{
  "n_layer": 23,
  "d_model": 448,
  "n_head": 7,
  "n_kv_head": 7,
  "d_mlp": 1792,
  "positions": "learned",
  "bias": "qkv",
  "init": "normal",
  "init_std_qkv": 0.023,
  "init_std_down": 0.0,
  "optimizer": "muon_variant",
  "lr_mult_down": 2.0,
  "decay_fraction": 0.904,
  "decay_shape": "linear",
  "final_lr_fraction": 0.05
}
MLP neurons of a small language model. Each row is named by its layer, matrix (down: output weights) and neuron, and shows model dimensions 298-447. Each number is 500 + 50 x the weight over its row's rms, rounded and kept within 0 to 999. Numbers have three digits each.
A block is one neuron, or neurons of one layer that tend to fire together. After each block is what it responds to, as a language model described it from the Wikipedia text at the highest values.

L13.down206:484488490416478470472550572486429545559668481535505533439488543424596549526495537554435490469566542559534504492469534510482501486511509534478482556449571506516551538528480415555443489539525558420475530625491458485555544437448486521532479468540537500478498546567440638575547485444464462472452567449664612475518443503527479513497441533433568544431559510438518526533467431570414413508534488579430550472440473536523572462507495525439494475529480461413503
L13.down263:564522449605415526555524456437495486578494520520546487550554412554481537535434421488485501540563530444404497640444416648476555460648539502402461467551373524482543536508599520545563427460544513475458555532466497479564543535539488522613446530506587497460524467503448547552497527510506473348515462453543469518430382508494385558534561482475463480597580562394470440523540470501433553442572412579511523522473396561586498558519549499521496441490567527495560
L13.down403:559465534412489459501437472469519488506525503536488507558545617526480539549479510508448443465590515575539435540469497428494464437472542528502486464519523528500502489524446509537436540464516546437505561503481494495431516483517478545416515418447524418493419539524525583530481471502501540547412494376496426445507532525474542539434508568519567542434493464570539463470526529549483546502496474477516545488387510583535478509490563534501529461475604475535524
L13.down623:495474502577566464466474449556577462509471481462475571517473552429530466634413426450428572541394578494472452547519499513526482497609495526514457485520614417533438426497514511505467510449482479501559478482410492492529506541396498350482466503488427534538527507586519486595493574424517433509489450514508510488382513527486448586544516473546542455485442484506466523530466454502546427511482526462570494526542469431508442519478484423551431513517533476500491
L13.down639:518569527433477490499457538536519394467536530570509490551466478515475452418467460499500510520416557474519468568550545594435462550544532547530451473520645371551575468454469467519566444481417525502514561543503464507525560569571447418472464428474374442566539456538480499487543577521498480403531496539504538451508443565518473509506565467473518501540561493459488538550577498468454547500591490435499386449459483494486509492582476449433487574505469488440473
L13.down760:530426539466554537433568474555499462469501398535494524479486554466564506499435425517430487531458558570475491545567513481492574511546514502463621423502568560524473554482440488510511470488508525442581360537515485494550462484549557553569514568482455494586535525553472555542531457495529434544548485504498426473540464509500538434553522452458442417541606428481579472518500672471510458507585528493419606428507519570531583492418418440552481480447485452551463
L13.down859:623444530474613471499440505495499504493500548562613389429449433453474489586547522504437512437507445461543617573495512492415573429447496473439469408565455551536562467614440512492565528438558413572512532538573512463467374490393467584523472485457443487495579551427618622544534497521428495575557502413592586537482556507470447471497531453532524566576503423540404506582497463580466534458432482531512473572439464542415531507435526494455461434452547435454485
L13.down862:556583487418537423482470547558438521499448471424504492537468474547485468520418489496510528476501463461538481514503572490579512598475468543475499464469529498508439450510601428525519502478517480467523428494477605481419472456449491538409442539469544428414504506507487480459471473429550557438493500461421520541624533563430501555394515400496480509439599561586518524503501531471548512623504569569573476523607452508496439513534460587498409509568560525481548
L13.down891:462481452492486518512472589479509463445509555473420507503494489453467474532464391550543495511562484501446496508511513491464508575601595464533424482463442448521539514538553493502459485453530559401483482506535434471606515452517528568445545477466507501462459521513495505505440366544531443498513473496396517504546509634476551577484501572466603583543442365479532569479581354520569530481529521486521543485530482515479533514542502485479472481547465542514412
L13.down992:580502410464537523453492464399495540515537496511559535532438477518526531460486483527531418578440531479581536482485515482513514532438567594531517545527407490463488419416435458531526455557575517498463542493464549467547552488492554495515491507476505573482507551582425431535447420538528519498498602428467572493667469558427464469451563374515515528501404479492530526515468537464469471608479557527512526494392429512445560523485496483488514448430477492483424
L13.down1101:535477536476512436553498494487589496573448442555498491503444499432479508529546476518485475497489419460547456547498482513575431614435401493412551490546399613488617383429438500418473526541444572437540600509486452527463540488485467507592465621475524456534445515537494537608504463488459608523484555618522487447524501512516460462470657462553422505482436633558521557488569468483484505493440490588467511530431535508489559485583507565474523448479503497486565
L13.down1232:435500520535552464491551463509525554503531390581444520535510552506552417406536517480502535448422490468545502691475590547548482552468508548464568452449540429478535490435554512494533531468554422503559462458437453464512525477519603658527540460540414447558548572490474468513548586555520567474427626532405429585545481464471439558528514504512470460490534535515507562425527521492441498585556459510598427467563552553420480446540500468497442477528440482462504
L13.down1372:565518523438535555410454511470599587487465491552536452462460514545503512472398547504564514578557524453517469483540411534547501512442526501467448523544448546503532464480482505442512458505467599547496470449502491460462452588529420543513442547568545542580493519461537452469479657520599451517545492512470549582502451479501502385468454469508494505456588609545491543436413509447489521477527525526579485557444476569556487489555407505473578485551440455604468
L13.down1490:474560569472511496438456561480479450469510447535446512472516496474537538564481494505489553449463580536499508484466505567512585468517493515533448505554487492438568585396490433480518441469540477450430426526437492501414532531525510486411506419559528447446464505458585441549539615449460506547499483521487557527505488519464479490497531531563538578595560518500491524550497475487471438525497562487525466523557493537548523471466598479449517547519534534517474
L13.down1638:440559513524543504422564501469483484458508527475480450463482524439529556468534493447512453504460451514423441503506605531604515477567441474416581500462465575556447516487404457499385548544603540480464473454467557582454544489555504481544449430551453468459523511494465553553495365560482522546469549498576429514559495464429574468381527440517589456468529545378509529563613587501469486483410504537516453456460496510544522510411504504551557461525612494474577
L13.down1702:540511471468474537491516353436504545555456440520479488382591460511435482563597538605590573490525454465424545509493455513504516422477518527455582540457474462472509406544533481605480455569467534485461519504470483488545449462572523443467525567491463513571577510471487491510475482428526480553482459518364493537604448537451544492474462569441514447515517541532510502559536465445497413480567529473566441502464558505488460549579549568549477509557444540432497
Description: Coordinating "and" conjunction

L18.down944:448447449510480450425561510612584494376550442514510545544412482445435369462465458496466490446519521475547512622526449637519531482548394461497544609472475520493493449521599449413489412459487444557503458454543469439542532558440577543507484474542561535454475501538517484450489499520472471523492484466487460523473447503549534553504468492552443490483549547510473499530590479400585520476495339510504558498480512508454474525515468501577457564563473513516563
L18.down990:448536479512494592474507513496471433516414475539516587482402568398528490475471598419453451550472518493426552448456530495487528503530456450457561537558482406526549437493454574478479530489454578459447474501473472490483472567555664487574514474423499509449505576533517517455549516503484535483547412521426485450403485460489500513348503506505483496551517495550461520534477559427479633520510462512489444511577504541468531480530565506485481427473585470522485
L18.down1257:442446421446463499497470510509464467450561588509529523551553534469511563446511512517392479523560555479413450571514523558456467475557415479447513502590379595409554540366535491403475532382504504449550419468560468497508489484515558470569547572541444437435419494493490531457520499507471447482468521468556501537481464495498455467589470455589478494572538500458544528470486395497570490554573541481523481560506439521483580533529576407441508481534518532572512
L18.down1375:472489513431517477650516555550569483563453545487480462474472524517515604535451520505546465486501457525443517545539459467423537558503479495468410502497582482471542506455510574570538551491522494564595451474471432481589549457566454464658556430526516438514618564536519334548491485493557402529565484476456500549549518439493493477518527509538540575496462606510512460442558527525616468387493513583523467468456654546496485478476454513461535470519455563510633
Description: Connectives and capital K

L20.down274:546523577531520451549553500435446488472504455450531498596496400519557456408427481467468502564474522515557496776620501442400503513510509524531621547597503439548465416528524504510409543473563467468530520504575476552484548556456541461486510528461575411432556470481488517527499441488473445527495512436456442429462514468501485388458414370493547517440518620426548509558467467485492407479517433513540570504601655605452580520507439548448529583489517511494490
Description: Subject-phrase boundary

L18.down203:512539452541435492511529588471394518460425448521345463499549553434443496477540630497541500447540568492389459666517604376515419433615594428417514407472486431441473543480499494571474453536456572505529450486509565461530460541428475495509577520514367495581477511448521505594471551447402535563533582556583485550559557514556476448431536545450596442457578548511577462473544465538475523505483478497528445526550475547523530571456527415433467440469470512494504
L18.down293:524496555481529603468525461419519496548474537532463535460485400445459472535515511477608516443476512570509467435357494522557496488590417474473540552543481531472447500536535557463442495518467499497463521474466435551555468434504465510535517485514639444512496465522514505545536595618460496490530533497488506585454472548521502483513576473569579451522422444566489467488490534574507568468579459551536381561492556400528487580522530574503403426642503534445503
L18.down345:529540439415541539529557543452577512568482427505576468473512476486502610409562510439570486468560523504458577585461498464545449448461456425498499509548483517489567460483537481447662478556567540509463459428518562448424486541460409440416487566470549491549408533486547508504543520442416519546485580410526473409534567466515447446460530439450486369456495509518497465473550491493504447448460543514523564491532498498527481518558586495468571499508621398469549
L18.down798:603542512469520561511531518492500505483466490533551450471595558476470568456518547449479524530472434617459477549455499546447465567558600517532534536594551405543480545499613483492497477504573570474436480546465489525528510579517529511520542508461402487572413460466422470521447436518496428449512465549564482435462483463499567498599548529500491500507466469498487594446526452542501487496426531540525550421413528455513436490526580541461451545495497491498566
Description: Pre-verb auxiliaries and to

L13.down6:491514474445549518545605603582487552468610539506462453453377566479464498439458478502501578458496464469453539546451548492483576510508448497553537553464395515511346473461490461468527509490507484643499563630523480561493509422509441563477426580455614442423545538497497535433518376437517461547493454464560526503487491515450506535580444422362529509563536479589489487463451384452530475471507445443538386507555603497481572541461442453483531393494542496536513
L13.down53:459421493536559596548529507381567565531451470577504425534487427598471545503557594424546496570443493469582528599474524490510436536452459434528457521558567445505513498424538553433518534423627496449453509556464569510449470518442409466483394500536537372387472544482487558501480446550440483557470563491536488470522588523533564528490466478505531535470490464575405506499494529471400448440423442585443501577582504552442523544478528506491505515559469483432565
L13.down157:529433535477507518502556626427412519667434489439442559486467506516520581439467487516483468497458510548379492555453552560474457538447479556556491494520523465479445509481517475435423514513554486432465491500452478517501424455487448564416446542490549493520560502516449516510433649469507462598500523581479446557483439479461519560509435513433450410485544515546505481485547525588474466410517497528529464503499470510549514523566487568445373427457524490392500
L13.down274:418550445526477417420456471528434445475462514511535550496431519540451541542502370543470491499566503475455528462504503468428495489442488521512466372499482579468549488438514473510529552477528523530537359506569548465475468575579574499525501472451537501466537515499518493539570532524460429585585566409460538525541458489468638636513498496517473595494458549540597531575535506518484505399556572638535532465588427401386494506526523576522536465488473534443428
L13.down448:452481402537486454500479492548516426517581492493493433474450566468467502436481606488384483485573518556538513558480486544545603550573498477499532531513528408511497533474453568451442525553454507506567503436594471507407548422466501481561526430444458419497541470497517541516521406412465488394470419458506449479439603648578425514454481452585478461546477519533535490499553475453583488478468584518495517502535496449451540517498643416538572488435525460442537
L13.down788:463551461499466520494440481541448563528489612478441539620540564455512459424465502549487523451540421512511450560518473505670488500567526437506534428503501556503501547573510441447516421530528602449437530483513502438454547406498600520528526384549549436553498429564533428431513449502466517468520459506505387468537434541591498514419500487541512510473494345538453461473584503463573568552556485518427500507454482531566399435491553449489459549510515474483526
L13.down796:525572492578572410465457572446544487453499489537610444555608488497447491514446553490527453450515506440505472426499465466458543464518417436483575440510489458540516552511516484475543459451468512570437525526519505573510479547538456530466538511526457478484491443511490498433583548434466385547426456576454464507519560588511482539514509482494515578512494517414488473457482402504537399462560364479451588510508467536473523457481518468505541491411535562469515
L13.down962:399491494372484390581537556490483428503538496475508530553545520548518435508493526542472499525608458508520512520427478583468524424536510523383518577496574584478489493569494517393519572525591511485476446576495487525480492562549604431477592577479501436536453536485507485466543478452439479537571446475539488496495584494467518421563478527556545513499476414594454413498462531544482587502453482483437566435518491495529530415476524476515473438515552485478539
L13.down1010:422531461491503523482534550555484550451468425548440507484505502534521499480513567468513519511472497470502531538507555550490519465554541546538481505352492490546451512530433394491501566505522601544516547480580546488496395452527526534481437547474482444536451420470479532458452488500402542509510561493491520503494478522493601493525445495539492500445507489503514550408503462494507518564515504496470501564515448525433572655594478534431523495516473455601521
L13.down1111:456508532433516495483497484468566427521537510560544526533526410516486440518580463544521494518501448483530409455483519532457474534511540535469506458473479561399473485523523417535563450575502559480484594545535544479549438423517508520500480482544477477520506507559502508467490584442471480525534623398526476595547500539409529496557547452403583532523411458623548483482514487444550495508518472503465579494575449508477484624398521449579474593578578417428472
L13.down1143:457517420536484522512473478503501569482446531507455563498444623378479517453449457466463472486471528534567545592495466477491443431551530514538649524469452437551527575505486480458493522574547513429394485426551490440440518564518425508487511513427584513553480496510508434470369523534539542511443557501503494601397494454527481505448465498551500586523512464536463451581614405424527533475439481579538524507374575602521464504559534574514479525456426446498471
L13.down1509:530518499527494511499502531590449468507463421543522485473449624526434477543581424504523493521516483439548479578486511513485490565576404467527538479521491461457377566469516543456579465522544454469509521480445473435547434491514441408565486447528551418432458501454509506469454414435540481447437556431549561533554399420493445451499562508450555559497497568500491529600489482566506513446504544588567469483435506463573522484547524507472514546436459447479499
L13.down1587:387425513440581434540485516502540527388492426476454531545523373529485443480427602454412563509511583572524473473514555508355502513555483560512517475528602541537527476608506492592582557470533529511544473422567433486451528583442520432429414475479454450475461462514505450462489459429510358465511540586582445469560520496530556505481492466499544506452514518437486452426478463532524514493510585525461422489412566545524510583610473434566543518411481450499562
L13.down1651:502470555478526483569516508476375479553469466509538452478517533482478518478521500537435438454554451471466479495515485507516482516494492517481452468487561561518516558492554608437454500564575537512518473541566455465453627429509583645506521637410566529495514448536486522489458428537551530540494486478414590616532461373483526557438445565496393501476453496514484439562530536452576549452494478597542638476430467677488547425464450549462503466503527437497461
L13.down1700:455504519515476587545455577555513423408543457540384486432471400566451547461501494521494531493512531459538471596432486488512530525603507527514486502485498520429484547426564589409483447421473516412497462508640519507525579421489405490427484543575510446537572478427577627498400443442529535510617556447597532504463419556539474441483507421509507502555544510483524426464506524515553521534478484603605448585517550451530558514562517431451506496468451438510478
L13.down1777:404501437436485543494505442380525513466513532554501475535577459534580448499524546505465441454467496459482521505502485469507509397516574423478537560475532516504603573490427454453476416525511458499564497417403483468478548410469517546498428491507465486496412321507565453488403439396574547481567506466590466502456393501570515523499487463529507490513455521480516516486564458530488519555492519606525508558421515499479494345422574415498554460434487463530594
Description: Transitive verb endings

L18.down966:467549542557479587555547447590439443506491455411431465527578479503461605527548504499488500621455489529500474527463556478523497492512537509523531491533487487448514540564535525443362460503458554557347484553510528483413487437512534525513415470532483490542517444567475503402505498482560455475592416467530515470511537551516478607474454411484571484604531482496466531482533441490471460479454539452421465537379498498448453483530536448540559482469526487533402
L18.down1056:343545519487435490543445596513520434493591534459457415518427500524573429507453531443555493505525532507459544508483490414570476493503463474411469482556520486566522524491514460520482550502496504440551479532504447507447532473528544490537475499483543600569526486451445524551573437560479483483444548532493550531479441512467521492546572462548515427529544527450446575526443498435464567397458570520521546576474494585549549463501543417399528491485435485459641
L18.down1377:569483425543498448448448465456486440583457548446470564423528570542579463548460501483418514423614512412530513563418522452524533497572439498438574495501537471564505460568542425507458467437453403467476421480569442516510513474427617559510485506542503554492489602580527492445481427463487537587416417518533460506586440461570526553551444446538462423510485462480471491481481568554521505517389483483482540540445470507511535589487539533488455575524560563385529
L18.down1625:363541579512613553447515536503527489511460549435508500567492433474463497520572564462437480408546604452465552688540399494562490576498484574555527500511539416469547579580618470520467529426398518493445515456522444527378444613453531513488514523467506471561453540542483433482507452433530444500493589542441455468484523550485488559472472503541500482530546409580483569472523483534519483460427534429448503553453498514537510463566608499467415457447397491452480
Description: Object-expecting verbs and prepositions

L18.down541:477517576629495495487553507430512512480391482555486515534428556461556549528450501496434507481523476543563502465550491559569495496523435505540513423439506472417587571492488492556369494534457544517544505452543497410483556518527538504573423544511490405484516504468441467464523436532485522502407501403465420437503481400357499445488508461504491542481512519537415530470475475457501454458538458425549619396598564498469506452458505503484460553465508516392473
L18.down1068:512451585400457536481452442380514475567460483463509498444507518546514501470530491493546497551517467552480469530460459568430463455525450501522541476562553530544456524455463459471490493506483402550511438503552503462476460551451457508570512516570448513508471569591453457523525536495531487561396467474463457514468537579468468468523429481437483494623539593460415556545536521469487444445527423496463453405554486502502403460483555567599485432459585589522527
L18.down1161:484524478541507541440498531528583546518474546461461554537528490514491533541570546506537510543447547369438478603521542477413465541439581479377530465463471614447476467473520442431516438512483469548521407544482572467515508450500464417469560406449489437513468443524535577443525545445509430513543473477536465450467416439530471512541571461557505504525574471479520462439452507469543485485450566475418462511558527595519537549424398592452554500498496528434428
L18.down1454:544495458493506497458514569500455462480450470544591481524538492480470468480512392568549515527565353519511573602534576433524525481448491486501519395468483443532548417464517542528491413466508477427439423451451408509513532525397515575458523523504450541512475581537531538542457350448511506541475492546481499499472518520424511512575440534589534477548535410437510516425505555370563563491602550523534422538486399377485530614445424429611576444433532493536491
Description: Heading and cell closers

L20.down1417:619622504485539457527462497472545456436551524530589527426565446548504484455569469523514537522537487521489582744514399530455459556447566514569460549496564503502447485462477533497469434520557546503484586447470509481561512457476544479444569558552450568407446486546474572422478478463486406522462475482497531397440545450500472561585537474515508529481445399585501465517500498450386503508504461590527490487485451489465479628492570439521477471421551501464499
Description: Clause-opening subject pronouns

L13.down132:446482508481442513524543471444468422476468486465589498495483506558549422426583407482500421523458550474498521554565472531524549474531530479601518559567496521459565502535496418487472485561536456574497404432510525521486487523467398480396448502569473517531509574526482542495500508378613575546450461476465507399476551383482414513501537537444477450490493418438463509577516554469556492605551478451582506547485472442532527522478502553502544509492526475503473
L13.down152:533437421564457538523521518528395463461436473565509575566466497522522507510412506519494537480444482443510512503549468476576575483413601515447451464463542511574596462572544498465422513553462531512586502435487464480475549485532549576487580579471641503466345486428498509539426502443511480550449550566477570506537477492511398571478479508546429416543471466553422439429544453438501519462561527500542496440508511410479575443494485486449486501523513407497536
L13.down255:522600503457556486541520469502451604495379530495453477422546507535502515479574647543453554548517483556492624562442536507456540509501468371431440458417416482518488540577501489475502460489564550394518564579432552577577513494505529441477491511460362521533511448456499506558543553541551546478499604452561563524515457561479427490459511530529519528603540524427562493492514433540480593489396501453550567524442565510452440561509562459447500423471444505510544
L13.down269:412490463535482524510510469419479504514473445567479488581444503380508497459504522468580591502491509463411396572536509480549518513528478477583413459477590592578410466497428478488505425573447486448567539550625493453475411557611498432496521438500410505545443620489447544478572517490477475363544451448570504513512458537440492541497564480462492500545506429514485468426459475512482572516497402557548577448485570548537596461395552456522536428486522623456554
L13.down338:518523449450513468432440427558411511586491422494567464567494505472507405477513553566433500588501518471454554552476477485489520461573543488530521497548472465555545488477529470423575446521471511438455422472459411495525493576473585497519393479493601498433508586525545452553478529503447455513501505423461418569455452492464475524549506443547483517524497533513505492478400525528524515458432471505558506468560457516470590449537472466597450563436505557430547
L13.down432:542544509601554509487473494560463535476407485473509493476500429448513516531492432455423489515532510429539492540466437498521481541439545594539473553474542366516628539532467516595447472561584477462469413496489565608422541498523391462435415509581507492539587590405476585473453433603565496470494491580502499543505555395481488449587499503515449472508548608522518459569518542520464518462557508476462512470436405461497386540543422513586584376465542488505503
L13.down531:534532425513487585586561439423468510508512536560538556505477523475470414483430501521486497475559546536560475563459433424423457422571428492414486536472558556569622541483507407539431564511477494482499541446571498438441442453462515563418485500518547472516387465542562529469360537406518546521600424492445462483467465527569542516502490580478563449520587607517466507503508559489479461525423420478582498552440474548575565491513438552472465546467551504496490
L13.down553:469530505566528483379496419534480382453432542464463476440429502459492538478467423477479460519482561603519505405428477621439449491515553563596450519522539525567500479481548487464557448531477491584555511430481416506518466419468517491512547524436407517444477379450482554497530491483304435473440540373569528519514507475562445422496446552456493489462505477488504474597443521547472456421454484508479460434459619568482520493479559392547570458518562513430540
L13.down750:562497483496587504467666485508624377471436479556545520396511478458420517419444527496462495520414518469503464488510508515521475419527431499541504487603491449537545502540479570439473442517503564407460482550487476530488595452592486506547522459528539446536484549601452553492434513445471600452537430442477457487485497524500500520486486449547459438487496587555567506674492466455591432438515451417534473574446496505598528490531458487478477532498482430422529
L13.down812:452589467543436607512473474383481525454582496540529592427506488489555406513518482403528535502496506445455457431384582481499522500555582515384504470575418466516486497526430502500508437565446617512492419517534501553505460425509452482453445473533444598484480476613521436556505469540500517578574442536507498530601436541534514530523558520527444495579397503508515479630442432589408454478430462494510454533497455562490525521426526425493494567399461571481554
L13.down850:524446481485458433515590424501483418483533539555515462536582500525535463443523533447463485430484558483508616524436475476437541442443613489414523496434438470505519427433463488474391392528451559466485462466506518480471511519473486429482484514542346462501463594497563547526484503548442477500494529501463502424490520499467461444435530494570399546566574501477583539456565538471448550499512581541490477493567551523533569410467507473515441409427504450491552
L13.down916:481424550541461415514541563534563550543440559525397438438541492523495496482486475518447577562560426520480486595536460459533532556468524438482521514479455554471541488463457574489557491462463461426525567524538413502425505609440504528513545560491541522519430504472450410527449619499428594494408519424517466442541466393487545527525559538493440481449442492424455469502506520514438488445476498417480585430414512462568488441434470510488579461446461507340499
L13.down948:525518567477450479471450552514527484488500467543531433555536475458525387444517532464532479504489510584492406525469427624518544445516464490466492514562580517497503577432475474414478529517399483543498596510541454385483466501564510428532469506566530466471526610554498502511524466399549509584428472538507477531458515512474396490526419425461479400468549575540511546551583507523554487551559464594534591527480580579551535415446433522515521495347549502474514
L13.down1303:546512481493530456495433618559512564549378445545503451517527476497454501499538506499521535512587500470504610573454524518515534548546547477434501539551379438467512531536452560475558445519448546459498562484491481492415513555562467514430546495626502440549477506519441508543512655528517558490518461442466467587556539367478487558552551436435555544579528501432480475464566467428536501592580567516502539541480495447484534496441421470464553430509547484519526
L13.down1574:553538459533505388522463480493483448438416505468538493581485497556631477410472496436541503447497491473506483470464596541436568507552499520519446539553437488505524530421498425510434404507502545439473452501599508430439496404426440458505525468479590507503512586506496479497572482561512602422553499504512569512539506504567466489478437517475484493528449494498466434550382544551522456419501446571582527453447497502493571457474501433564508598537441506544457
L13.down1612:496575492462429512574609498440502488528492399503533516495491572486444540480558425503475498521488563446508469457468503559439500394516497549518470509584476528528539565442568504491454453434553521426516632524473589443527472502609441488465496579505516378520490474512537473455523546471411549526488670539541515534463552480568516530493506506468653450447486478605519474466571576501465423594565457519382519520580466458544523444520538483463590560468450565518471
Description: Table row-end pipes